Part of a small language model's weights.
Architecture: LayerNorm before each block, rotary positions, biases.
Training: a variant of Adam for these matrices, 355M tokens.
MLP neurons of a small language model. Each row is named by its layer, matrix (up: input weights; down: output weights) and neuron, and shows model dimensions 16-79. Each number is 128 + 24 x the weight over its row's rms, rounded and kept within 0 to 255.
After each neuron's rows, "fires on" lists the tokens most often at its 100 highest values on Wikipedia text that the model never trained on.

L6.up385 [146 184 118 132 137 103 151 135 130 102 124  97 174 115 102 132 147 107 127 148 130 155  88 155 128 105 112 121 117  86 133 109 165 118 139 158 139 149 130 102 173 129 138 130 131 120 117 172 114 141 153 112 100 127 121 142 118 110 154 130 106 162 129  83]
L6.down385 [115 153 104 149 143 125 146 131 107 146 121  95 139 135 126 127 179 135 138 115  96 125 129 163 136 122 103 131 131 155 134  93 102 154 134 141 113 150 148 133 139 142 158 112 145 156 143 150 117 121 138 139 133 129 127 131 140  94 123 151  83  90 108 141]
fires on: ",", "."

L6.up1257 [ 96 101 147 114 133 112  91 111 121 136 122 126 148 129 173 145 158 126 119  97 148 132 101 107 148 120 117 152 126 166  96 137 123 143  81 135 153 123  92 120 122 148  87 116 113 119 141  87 142 160 148 186 106 130 113 164 129 109 163 142 154 146 155 132]
L6.down1257 [162  89  90 142  84  95 127 118 173 147 111 132  97 117 150 148 142 158 140 130 118 115 188 154  91 149 125 140 118 137 128 139 141 135 173 127  96  94 142 131 118 111 120 119 154 145 102 131 106 132 164  70 165 131 125 126 126  99 119 139 111 152 153 108]
fires on: " |", " and", "3", " or"

L6.up922 [136 113 126 121 140 106 119  99 155 128 106 128 106 151 101 121 166  84 130 129  96 149 134 139 125 160 160 121 168 118 133 130  77 140  77 120 109 168 131 155 123 117  95 175 120 153 106 144  91 176 161 126 107 132 135 139 150 112 139 106 107 133 133 114]
L6.down922 [169 111  98 140 117 115 148  92 139 126 123 137 133 149  90  97  86 118 136 123 132 188 150 154 113 117 157 159 134 103 182 154  94 109 155 120  88 127 127 108 157 104 158  99  98 147  55 169 121 137 118 113 154  94 102 138 153 100 137 140 121 146 129 134]
fires on: " in", ",", " of"

L6.up1421 [134 111 139 168  93 143 101 112 102 108 105 125 160 121 166 135 138 108 117 102 137 126 107 152 137 122  48 126 153 152  96 111 139 126 115 134 125  90 100 109 136 116  93 120 114  99 164 121 159 139 116 153 141 138 137 100 129 155 148 123 179  92 188 127]
L6.down1421 [115 111 132 135 132 124 151 179 138 136 150 133 108 140 131 159 133 142 113 143 142 130 127 108 117 120 163  91 125 123 126 133 146 133  84 116 137 148 152 103 136 140 107 104 118 142 131 100 117 125 159 123 147 171 143 141 114 105 107 121  81 146 156 129]
fires on: " and", "ed", " or", " |", "ased", ";"

L4.up1470 [141 143 153 161  81 130  95 108 123 102 104 174 118  90 154 175 122 138 154 115 120 120 173 125 121 123 156 158 103 119  83 125 166 145 113 134 129 154 104 168  98 138 103 125 124 123 109 128 141 171 139 106 121 131 132 103 118 134 172 121 125  85 141 165]
L4.down1470 [ 89 158 123 122  93 120  76 100 112 130 128 172 159 108 159 130 160 164 119 115 136  99 138 135 154 170  97 116 108 131 147 121 161 169 197 116 150 146  93 148  69 100 153 150 111 160 128 132 117 163 103 128 143 131 120 176  84 155 166 174 140 155 148  94]
fires on: "D", "d", " With", "-d", "With"

L4.up773 [120 113 174 162 134 132 117 101 139 141  84 100 113 138 131  61 112 109 104 114 128 144 107 135 112 109 104 144 124 128  96 147 147  99  71  91 155 143 111 137 132 105 119 114 136 145 100 100 123 133 175 159 138 153 147 170 115 126 126  90  91 136 129 137]
L4.down773 [113 136 115 115 108 162 119 136 152 112 140 113 148 116 165 147 132 120 142 132 131 149 159 166 165 170 109 100 132 107 167 122 135 102  97 168 137 152 116 108 124 115 123 120 124 111 156 132 119 163 141 166 103 102 103 110 112 129 138 138 114 153 139 107]
fires on: " The", ":", " A", " the", " Cy"

L5.up107 [ 95 158 144 131 110 111  95 116 141 117  89 134 105  84  81 100 130 166 110 157 117 123 100 116 161 103 135 123 129 108 121 135 114 104  97 129 134 106 134 152 132 136  99 179 109  84 113 107 176 143 149 135 110 142 104 122 144  76 114 117 136 132 173 112]
L5.down107 [121 112  91 129 142 124 131 117 115 132 138  87 150 127 110 126 116 107 158  54  81 125 144 113  99 115 168 147 164 136 159 152 118 131 118  82 143 104 106 130  94  94 101 122 160 110 151 150 130 141 131 129 133 111 153 141 157 103 126  90 107 129 117 102]
fires on: "ie", "er", "ion", " need"

L6.up335 [100 139 105 129 122 130 109 117 103 130 154 119 100 123 126 119 121  87 119 136 139 111 127  79 110 171 131 126 121 151 123 116 131 186  95 173 123 122 111 112 120 120 110 141 147 111 142 123 182 110  86 127 152 158 140 129 150 146 124  97 157 150 142 130]
L6.down335 [134 124 144 115 141 119 138 150 145 116 127 118 105 116 157 144 121 170 106 117 121 123 121 103  98  98 105  86 114 181 137 120 134 120 125 126 131  80 110 125 124 133 156 142 116 136 129  61 121 152 118  80 145  99 111 136 123 127  85 138 116 154 132 151]
fires on: "ex", " ex", " which", " spec", " tem"

L6.up1116 [136 101 156 121 117 141 117 107  88 118 130  95  81 110 114 128 154  90 163 129 160 114 101 136  86 133 120 145 148 134 136 108 144 144 117 125 139 118 139 123 125 157 127 144 130 140 149 122 114 152  89 130 117 125 141 108 146 129 153  72 119 111 136 141]
L6.down1116 [ 90 130  79 144 107 155 117 124 132 127  85 139 127 138 117 109 139 204 112 148 121 128 112  96 110 145 104 144 113 150 149 131 111 144 168  99 102 142 131 175  94 124 141 122 110 149  87 135 127 146 109 135 104 137 105 112 147 138  78  89 161 110 119 146]
fires on: " or", " ex", " Ex", " for", " and", " comp"

L4.up798 [128 175 115 193 120 137 123 124  99 131 108 107 154 113 136 158  95 134 126 149 147 107 167 140 150 138 146 163 115 192 142 143 159 151 106 162 120 139 157 126 148 111 142 155 107 131  90 116 125 121 103 157 141 194 143  89 146 107 120 116 124 117 132 152]
L4.down798 [139 113 145 127 155 131 156 113 114 122 150 141 108 133 166 129 169 122 107 154 144 145 140 125 115 140 142  99 132 168 160 125 163 137 119  83 116 103 113 124 122 126  85 159 129  89 126 128 133 153 107 114 113  94 115 122 146 146 127 143 136 120  87 110]
fires on: "ex", " art", " ex", " press", "ical", " Art"

L4.up435 [106 113 105 146 109 161  68 120 122 130 126 137 129  90 132 133 148 126 133 147 132 124 140  89 121 125 135 152 107 139 104 153 159 150  77 127 142 149 114 111 110 125  86 126 133 134 129 161 149 136 128 173 114 137 137 100 133 113 120 145 137  99 134 144]
L4.down435 [ 74 144 116 149 144 130  93 133 102 128 123 107 119 124 173 134 111 121  88 175 106 193 138 160 149 130  68 170 119 137 108  91 132 115 133 122 148 136 158 154 120 115 146  95 103 119 137 112 106 100  88 110 151  79 117  66 122 141 104 132  96 135 174 119]
fires on: " c", " and", " ", "l", " ann"

L4.up392 [157 124 147 119 132 117  75  97 129 162  91 140 117 162 128  94  95 118 161  97 137 125 140 146 120  88 147 122 122 147 104 135 141 133  87 152 130 156 125 154 161 108 123 164 124 124 122 107 158 136 109 130 109 129  93 120 105  91 133 131 111 127 154 179]
L4.down392 [144 125 131  75 146 108 155 141 145 127 143 117 140 136 143 145  88 138 124 125 139 137 125 169 128 144 120 161 149 120 171  94 120 120 163 169 109 122 135 104 107 121 120 121 131  93 157  74 138 136 127 154 123 113 141 130 106 122 163  94 179 118 160 105]
fires on: "on", " of", "i", " the", "z"

L5.up220 [119 117 102 135  96 117 132 105 128 138 101 146 191 101 155 166 122 116 154 124  85  49  95 159 132 125 163 118 134 153 154 109 112 127 150 143 153 117 120 120  93 128 146 170  79 115 139 139 157 125 134 159 114 148 123 158 103 124 111 103 143 124 124 157]
L5.down220 [145 178 122 144 131 134 124 128 148 117 121 155 155 137 118 145 187 135 169 135 124 104 123 131 124 112 158 156 111 113  98 117 182 162 150  86 117 143 111  91 122  89 133 117 116 143 146 138 128 153 118 136 145 149 115 143 109 130 110 124 129 164 145 111]
fires on: " G", " V", " new", "er"

L5.up491 [181 135 143 141 150  96 147  86 192 138 145 105 119  83 126 128 119  76 111 123  95 161 118 124  97 144 174 106 137 166 138 176 130 142 128 147 105 143 130 131 133  94 134 122 126 150  71 141 117 179 142 132 130 115 153 103 137 113 176 153 151 173 144 157]
L5.down491 [145 129 138 154 133 164 115 123 147 125 109  93 171 129 146 121  98 114 156  74 169 134 151 133 136  86 125 173 103 147 160 164 117  95 163 108 112 109 144  74 137 101 139 137 128 129  76 119 152 133 123 113  84 123 126 116 148 135 146 134 134 100 151 127]
fires on: " at", " of", ",", ":", "\n", " from"

L8.up725 [135 127 137 152 155 112 129 145 125 168  88 124 129 126 143  92 111 119 178 123  90 103 117 148 117 117 109 145 115 102  83  99 103 133 158 155 139 159 116 161 136 116  60 122 155 114 123 159 127 129 134 178 108 121 139 134  88 140 131 132  88 117 159 155]
L8.down725 [152  95 142 160 139 101 144 167  96  83 139 154  86 153 100 126 113 137 165 148 149  89 111 101  96 128 109 131  81 131 133 171 140 149 106 115 140 121 171 139 120 114 130 111 110 135 133 125 120 140 132 134 160 123 149 115  98 156 137 133 110 150 140 163]
fires on: " ", ",", " and", " result", "n"

L5.up135 [141 134 122 134 115 129 123 156 104 101 148 125 128 102  70 110  86  67 116 127 114  72 123 157  41 102 122 160 131 139 105 115 145 140  84 146 124 134 136 123 119 141 137 142 137 135 149 140 123 167 133  97  91 137 165 106 122 122 123 113 123 132 171 130]
L5.down135 [116 159 114 160 158 152 146 126 108  99 131 113 145 106  84 153 112 122 132 149  83  69 152 142 119 102 133 135 102 156 168  83 132 142 158 144 137 135 179 138 110  87 112  98 103 172 122 124 158  92 155 104 127 148 117 154  92 101 135 107 104 130  95 150]
fires on: " for", " in", " l", ".", " or", "'"

L4.up1180 [123 164 111 136 151 134 154 119 151  93 119 146 155  67 149  91 131 123 161 175 121 115  94  99 137 113 106 105 159 109 110 137 147 108 108 171 120 125 102  99 133 125 151 109 137  91 118  74 127 118 131 120 115 124 155 116 131 144 139  98  89 112 156 188]
L4.down1180 [112  92 122 150 143 103 114 111 129 137 145 108 121 112 126 107 134 120 167 159 160 131  97 101 144 143 138 132 126 120 184 121 135  83 127  93 153  85 160 122 117 121 150 101 123 132 108 141 106 110 128 152  94 125 105 113  90 155 112 151 143  91 155 142]
fires on: "p", "-p", " asp", "Comp", " rep"

L4.up1468 [127 120 102 142 115 158 126 131 106 151 143 140 148  88 131 107 129  97 141 119  82  73  97  92 120 114 103 175 162  87 137 118 127 129 141 136 150 143 145  80 138  85 153 155 189  91 141 100 159 128 139 109 145 119 114 160 158 150 113 141 114 107 126 174]
L4.down1468 [128  99 144 118 161  93 116 137 131  97 158 137  87 115 119 145 118 113 161 106 154 133 118 124 132 133 168  93 174 107 129 157 112 113 134 127 117 129 105 157 130 137 167 130 137 147 150 132 142 180 141 129 187 135  89  99  85 136  73 135 106 100 139 143]
fires on: "ag", "i", "an", "ian", "ang", "in"

L4.up881 [127 113  90 132 107 134 102 127 126 127 121 119 119 169 121 161  71  97 143 131 111 128 140 104 148 111 149 152 123 147  70 147 115 134 115 114 128 139 148 147 114 124 102 149 104 135 151 128 120 147 154  96 116 152 145 114 129 130 117 127 143 117 151 145]
L4.down881 [ 57 119 105 175 114 148 127 128 141 108 171 117 114 125 172 134 122 150 118 155 103  83 130 145 131 146  92  86 142 133 119 117 114 126 130 164 101 134 119 110 138 126 118  87 127 150 149 131 121 118 124 117 149 112 127 121  90 120  92 166 130 136 148 113]
fires on: "–", "l", " and", " be", " Sl", " sk"

L4.up384 [148  92 125 167 131  93 143 105 105 144  97 162 148 125 138 134 138 126 137 153 164 137 154 129 137 165 111 118 131  92 113 184 174 107  94 128 125 158 133  83 145 108 114 138 144 115  78 159 189 131 138 113 149 122 164 104 141 139 116 166 111 125 152 141]
L4.down384 [173 126 126  93 102 144 114 139 120 169 162  96  71 127 131 131 129 110 104 167 144  79 119 137  80 142 137 160 132 148 162 128 136 158 113 162 157 120 122  99 109 145 131 113 124 117 176  89 160 108 133 124 149 129 112 142 110 132 128 130 124 144 119 170]
fires on: "d", "ing", "ed", " grew"

L6.up793 [140 182 114 145 150 107 165 141 154 150 118 156 125 137 137 128 139 134 163 100 114  82 137 136 151 135 161 101 112 138  90 120 105  94 103 137 112 130 147 116 124 155 144 115 103  94 113 168 136 144 135 108 150 142  84 119 118  76 136 129 134 147 123 142]
L6.down793 [149  98 140 125 119 142 155 121 113  95 120 103  83 132 136 142 107 153 153 114 109 159 154 156  84 122  78 123 149 101 109 127  95 172 159 124  93 114 131 161 163 119 126 141 117 168  78 153 132  82  89 123 139 120  75 136 139 155 143 139 125 155 118 101]
fires on: " fact", "v", ",", "av", " became", " as"

L6.up322 [118 150  93 141 107 144 101 141 160  82 105 107 154  78 144 117 123 148 131 147 136 146 121 157 141 129 109 183 126  99 128 111 125 127 130 162 144 126  98  89 114 124 159 135  99 129 108  95 141 123 135 133 139 141 136  93  94 154 148  93 132 170 145 187]
L6.down322 [ 89 119 100 116 144 118 136  69 128 213 131 138 123 111 154 118 132 133 156 158 124 137 132 144 150 149 110 101  76 124 124 144 128 121 162 114 148  94 164 110 131 138 151 118 146 150 116 111 105 154 119 116 104 118  82 108 125 146 124 173 136 113 127 121]
fires on: "p", "th", " asp", "it", "lected", "v"

L5.up89 [126 113 132 103 137 133 125  92 173 162 138 125 126 181 165 152  95 128 116 127 113 125 141 121 121 129 142  96 110 138 123 116 133 153 112 166 147 153 107 122 147 136 130 208 102 108 119 143 127 137 133 128 125 145  88  88 159 154 136 161 132 148 116 139]
L5.down89 [172 141 104 152 127  99 150 138 128 112 145 125 156 116 148 148 138 163 137 128 177 106 115  88 140  91 112 124 131 105 180 143 148 143 103 125  71 144 108  95 136 135 109  99 137 117 147 118  90 121 110 107 105 120 102 151  96 112  99  95 139 126 131 107]
fires on: "in", " Gl", "e", "u", " Ho", "n"

L4.up1356 [122 171 100  98 116  89  87 116 148 123 139 128 135 106 134 143 125 178 117 123 139 114 136 126 128 125 147 132 104 124 154 146 128 143 127 137 103 145 144 121 107 124 136 137 133 122  78 151 127 137 151 164 161 149 187 131 120  96 122 121 124 133  99 122]
L4.down1356 [103 154  85 115 112  85  76 119 162 114 153 153 140 111 139 137  95  80 111 120  89 115 121 166 142 125 124 154 130 119 160 155 121 127 148  80  94 130 136 141 151 139 149 137 109 111 133 172 130 137 159 145 136 150 136 143 131 133 146 162 124 145 173 141]
fires on: " of", "ly", " side", "ović", " around"

L5.up633 [102 159 137 122 138  89 116 153 128 119 140 150 110  85 118 139  94 135 165 151 135 111 109 103 116  94  84 147 168  86 153  95 153 165 152 124  96 125 113 126 138  77  91 148 151  98 161  95 112 150 103 175 130 123 115 138 115  94 104 101 161  91 136 142]
L5.down633 [129 125 122  99 174 162 159 102 134 116 117 106 145 129  87  86 152 124 168 127 130 133 153  99 119 153 157  80 171 162 130 120 178 129 169 128 106  79 190 150 155 125 133  60 124 101 136 150 146 104 145  94 124 116  96 103 157 139 155 144  94 175 107 174]
fires on: "ic", "iz", "at", "2", "ro"

L8.up262 [118 142 123 140 141 125 158 105 133 113 112 127 130 142 167  68  76 127 114  96 122 134 149 112 107 153 141 128  98 147 152 138 135 131 125 144 150 178 124 110 136  68 105 141 155 101  49 108 146 129 113 124 121 154  92 134 122 171 139 112  91 136 142 151]
L8.down262 [123 120 142 118 145 117 112 116 141 157 141 152 115  84 120 140 131 137 129 109 160 110 146 115 107 120 139 102 145 100 122 143 142 137 113 121 153 190 145 141 136 158 105 129 112 150 146 115  96 142 161 124 132 133 128 132 126 101 182 136 184 141 132 120]
fires on: "y", "p", " prop", "om"

L6.up1025 [133  90  82 131 119  74 119 109 131 153 100 144 159 143 136  83 128 114 129 116 142 119  74 104 145 132 114 170 126 140 113 134 145 101 117 138 150 107  82 147 128 137 112  87 111 130 134 170 105 120 114 146 204 118 128 104 100 140 156 128 134 172 134 139]
L6.down1025 [116 147 145  93 123 148 114 131  90 123 121 146  72 159 133 174 108 112 121 125 124 101 134 128 122 106 117 106  91 153 100 149 143 185 161 113 160 135 150 157  82 114 144 127 144 142 142 112 101 198 108 112 102  84 109 173 146 172 161 120 130  77 125 157]
fires on: "et", "ber", "ing", ":", "ling", "hen"

L4.up554 [125 129 155 157 180  99 119 117 110 138  90 146 155 135 121 155 130 105 172 117 113 136 121 143 124 123 135 107 136 163 106 168 115 137  54 109 119 169 143 156 140 121  99 151  90 154 102 168 120 115  71 127 138 176 133 124 100 108 146 123 127 122 124 156]
L4.down554 [125 133 144  84 112  76 116 132 128 145  84 135 130 160 105  96 138 145 134 125 126 152 128 177 113 109 140 113 119 129 134  80 134  78 142 124 118 110 141 121 158 110 159 142 114  82  59 129 104  98 102 118 116 135 130 170 167 133 123 119 124 145 114 153]
fires on: ",", " of", " from", " at", "y", " between"

L4.up1452 [137 161 162 182 124 117 128  79 136 154 115 143 129 118 166 144  92 143 131  94 135 149 124 141 148  89 150 119 114 154 129  89 125 150 106 129 136 163 128 145 166 122 104 222 117 135 136 151 158 133 136  90 148 130 101 120 154 159 120 166 133 129 146 183]
L4.down1452 [141  94 150 141 137 133 155 157 140 110 145 115 116 134 159 101 210 109 125 129 154 142  89 104 126 145  80  98 122 116 170 169 123 130  86 130 133 138  47 146 106 119 112 122 166 112 157 134 125 112 149 151 144 145 117 170 121  98  98 181 155 136 122 122]
fires on: "n", "id", "ad", " Nord", " gl", " Gl"

L4.up443 [145 151 178 160 141 102 142 150 145 129  92 146 119 113 159 139 134 139 156 131 100 117 116 157 120 114 152 134 108 118  91 123 158 132 137 119  85 152 154 125 142 135 159 123  97 139  70 151 124 165 114 110 188 125 121 148  88 135 172 103 150 164 159 124]
L4.down443 [112 109 148  90 114 200 176 171 133 132 146 130 124 149 132 132  95 163 144 140 137 116 122  75  92 121 147 119 126 127 153 131  67 150 111 109 159 121 153 137 133 151  79  76 136 156 142 178 118 112 122 141 128 118 109 114  97 176 129 121 146 141 146 116]
fires on: ",", "av", "and", "ñ", "az"

L5.up806 [134 155 170 126 125 167 121  95 150 135 125 108 160 120 147 112 155 116 176  82 141  87 119 132 159 150 147  83 109 107  69 120 160 129 126 159 140 144 118 164 132  98 130 124 131 149 129 164 176 144 150  97 124 147 110 121 144 132 126  93 127  99 121 147]
L5.down806 [117 118 115 174 142 123 124 120 129 128 108 138 114 153 129 139 179 136 114 128 113 153 197 105 161 183 145 124 156 134 116 154 159 103 122 111 112 127 110 136 125 126 142 141 119 140 102 190 124 121 105 132 116  86 100 130 117 120 166 142 127 143 124 126]
fires on: " Mar", "ar", " San", "ac", "am", "u"

L8.up1495 [143 150 149 122 136 153 121  93 129 121 143 118 132 117 130 105 107  99 122 130 148 100 129 147 135 136 158 112  78 145 130 192 163 153 103 131 126 115  92 146 140  81 143 137 121 117 143 120 137 151 163 146  93 146 129  75 104  70 138 142 124  97 128 156]
L8.down1495 [138 137 102 131 202 111 127 171 113 122 151 146 138 123 146 146 126 111  78 148 131 127  98 166 146 122 141 129 138 115  91 155 145  96 105  93 117 147 141 115 156 160 147 142 104 139 106  98  92 107 152 163 190 133 105  90 147 180 155 105 139 141 125 115]
fires on: " the", "on", "l", "i", " |"

L6.up498 [136 121 141 149 101 123 109 182  79 128 135 145 134 134 134 128  93 146 122 126  93 130 153 140 108 131 149 164 105 130 145 152 120 143  95 140 111 157 115 135 155  85 159 153 128 157 125 130 155 105 118 133 142 133 126 145 159 165  97 120 108  81 177 142]
L6.down498 [116 112 132 122 131 161 108 151 117 144 123 112  95 147 114  76 123 145 143 105 110 102 110 119 162 166 133 110 163 126 131 123 153 139 130 156 107 126 158 155 127 181 144 161 119 100 114 127 151 167 158 115 153 129 113 148 198 136 140 116 126  98  93 145]
fires on: "ik", "ol", " fl", "ñ", "ag"

L6.up1241 [167 178 105 138 148 112 153 120 119 111 101 155 111 108 138 141 139 145 143 105  96  95 141 138 136 149 156 121 107 144 118 125 124 121 118 142  87 157 107 152 148  96 122 178 117 108 105 159 160 164 150 126  98 140  82 129 142  96 150 131 137 120 187 136]
L6.down1241 [116 153 114 107 138 118 169 124 103 128 111 122 163 141 144 115 126 132 129  95 116 126 133 191 116 145 153 139 123 107 133 124  93 120 130 123 114 161 111 170 174  78 139 104 110 140  97 178 175 122 110 146 131 109  62 121 156 127 152 128 152 135 129 134]
fires on: ",", " southern", "ern", "outheast", "western"

L4.up1449 [123 121  84 101 144 126 122  68 115 107 139 117 135 140 101 143 143 137 120 138 138 142 122 106 126 123 131 113 139 122 119 133 103  88  70 115 127 127  59 127 130 115  96 118 125 150 126 123 152 143 188 125  81 111 121 151 155 161 147 119 128 166 141 159]
L4.down1449 [152  91 132  54 144 137 157  85 132 136 127 140  89 181 129 129 136  98 145 101 162 102 164 140 107 136 145 164 154 116 169 122 142  99 133 114 120 154 128  87 162 143 100 105  91 124 140 138 151 131 100 115  90 100 131 173 155  95 167 139 102 185  73 142]
fires on: " in", "E", " H", " Ha", "De", " Da"

L4.up1149 [102 124 110 178 143 157 108  90 148 137 112 121 109 108 134 108 120 123 107 141 117  87 126 121 133 127 148 131 136 110 119 154 144  94 119 131 141 148 101 152 138 117 105 159 135  86 126 123 116 130 135 114  87 158 136 142 116 153 152 158 146 124 125 157]
L4.down1149 [107 155 140 159 104 149 136 145 119 145 157 106 139  84 196 113  98 137  85 168 122 125 103 164 119 172 134 109 150 152 123  83 133  93 153 157 105 153 118 161 172 117 104 126 118 133 148 160 120 118 136 124 137 100 138  94 154 123 114 141 147 109 122 159]
fires on: " C", " the", " c", "C", " ", "-"

L4.up368 [ 93 117 154 144 187 126  95 106  77 163 132 128 106 135 164 118 159 107 113 118 162 112 132 108 102 107 112 130 124 159 154 162 142 139  91  97 167 108  69 170 120 140 142 142 132 149 130 155 137 117 109 148 109 117 102 105 123 122 158 145 131 126 150 111]
L4.down368 [120 140  96 119 100 101 147 145 166  81 131 144 156  99 172 132 116 144 131 168 125 130 145 121 128 172 110 129 121 111 118 104 115 125 161 167 124 117 132  90 131 112  90 124 134 126 143 139 139 185 135 131 101 149 128 129 127  93 130 132 112 163 139 119]
fires on: "H", " when", "-", " if", " the", ":"

L6.up378 [129 125 123 135 151 119 120 120 146 133 124 105 155  77 151  96 103 147 123 171 118 120  99 140 103 105 134 121 114 105 149 123 116 120 140 131 139 152 151 119 133 112 102 104 162 131 181 113 174 125  88 152 129 150 130 146 110 101 100 128  87  96  99 146]
L6.down378 [160 124 136 113 137 133 141  96 168  65 127  85 140 129 140 106 127  94 114 136 174 142 128 111 123 103 129 100  99 174 158 125 136 142  94 149 118 144 145 121 138 189 104 161 112 128 111 122 147 155 140 133 121 172 134 123 118 165 142 168 141 145 100 140]
fires on: " |", " other", " any", " others"

L4.up678 [134 125 165 122 108 101  78 122 127 131 137 119 104 173 142 137 130 150 111 140 149  62 149 134 117 168 137 118 119 110 122 178  99 149 158 147 123 111 136 105 136 142  85 143 157  71 137 110 142 150 132 144 184 155 145 120 122 116 104 125 116 115 113 142]
L4.down678 [173 141 140 121 102 128  89 169 129  69 127 153 105 135 184 129 143 133  93 133 115 128 144 143 107 156 149 105 135 122 136 142 153 113 184 133  96 101 120  98 102 111 108 145 167 141 138 101 139 123 147 128 128 164  87 120 159 111 111 111 138 138 151 123]
fires on: " to", " of", " been", " largely", " in", "ly"

L4.up177 [116 120  89 115 129 142 134 106 166 114 109 136 196 152 141 147 148 121 122 118 131 102  83 117  94 139 135  83 148 116 132 162  98 168 142 173 126 146 150 119 107 159  89  92 138 129 125 134 137 122 103 144 147 133 188  79 134  98 103 140 125 139 111 160]
L4.down177 [155 145 143 159 163 123  81 105 107 127 129 115 106 113 118 120 102 147 133 174 150 182 151 115 166 112 102 136  94 119  94 100 134  72  92 120 129  75 153 172 137 107 161 128 129 116 114 133 145 110 113 156 129 113 112 162  81 127  96 119 117 102 110 118]
fires on: " between", " on", " both", " /"

L5.up1329 [126  91 161 157 166 130  53 134 119 118 123  97 124 147 154  87 157 140 101 162 155 124  89 123  75  97 114 121 130 109 137 102 149 128 127  98 183 106 153 115 118 113 110 125 162 134 140 129 150 133 140 193 127 132 129 152 102 143 116 119 104 141 100 129]
L5.down1329 [139 140 132  82 107 149 142 138  98 105 117 151 172  94 156 128 111 111 116 135 158 118 163 186 137  95 138 125 141 158 147 126 130 160 147 177 108 140 135 145 135  95 161 134 126 118 109 135 127 125  97 142 119 106 120 125 144  81 136 120 124 136 143  98]
fires on: "0", " the", ":"

L4.up1221 [133 133 131 171 144 128 128 107  94 107  90 133 157 127 119  80 140  71 139 137  70 109 130 119 106 147  93 172 102 109 148 143 130 124 133 130 123  93 105 140 166 162 129 108 151  99 105 136 127 161 150 130 152 133 104 148 118 149 107 114 119 103 160 139]
L4.down1221 [155 123 156  78 130 161 109 158 167 132 144  97 111 152 137 145 125 125 174  99  95 164 171 222 149 147 107 140 144 131 151 129 145 138  99 124 125 117 140 110 104 131 119 129 116 156 129 110 141  91 152  93 150 161 150  96  90 142 105 115 129  98 150  91]
fires on: " of", " Par", " for", "ag", " Associ", "end"

L5.up216 [138 177 141 144 198 165 135  99 102 146 114  77 155 155  82  96 135  78 128 115  92 113 114 114 107 174 136 132 148 166 119 165 106  89 115 132  89 162  99 128 121  86 144 134 133 169  99 130 169 123  85 118 117 169 153 158 152 115 116 114 137 153 110  98]
L5.down216 [155 148 100 106 111 131 154 151 140 118  99 155  91 134 158 154 137 159 112 139 150 119 165  95 132 120 149 144 134  96 121 144 108 127 164 149  86 145 161 150 105 146 136 125 107  92 165 171 100 121 125 118 119  78 186 102 147 147 129 120 144 111 122 179]
fires on: "7", " (", "5", "9", "(", " addition"

L6.up755 [103 135 118 157 143 158 126 105  99 115  91 169 129 106 140 116 115 117 143 155 150 123  97 121  99 125 146 158 141  92 107 118 132 136 115 134 145 137  93 123 101 142 114 141 142 137 138 147 109 130 151  96 101 120 116  90 118 165 173 132 127  84 157 166]
L6.down755 [ 99  96 117 157 136 111 125 106 120 176 102 158  82 110 142 125 154 151 133 165 129  89 149 141 145 138 118 169 122 108 121  95 151 183 141 149 178 153  91 121 126 119 104 128 139 132 167 129 164 144 121 120 110 134 133 145  92  75 126 128 122 105 136 129]
fires on: "-", "c", "D", "-d", "p"

L4.up465 [138 165 168 152 146 128 123 122 120 150  94 154 128  93 158 108 143 124 130 114 121 138 134 143 138 137 155 149 114 109 136 121 179 127 115 173 130 173 106 115 159 140 113 163 131 113 122 137 110 144 154 152 157  98 147 133 129 119 125 125 144 126 119 124]
L4.down465 [121  77 156 152 149 132 131 126 113 130 160 103 114 159 167 120 160 139 131 122 169 113 122 138 152 136 142  96 161 164 132 143 123 101 140 140 170 127 128  98 165 132 118 122 178 115 148 154 209 141 112 132  91 135 149 142 148 133  99 119 156 153 119 125]
fires on: " of", "y", "ad", "umb", "st", "est"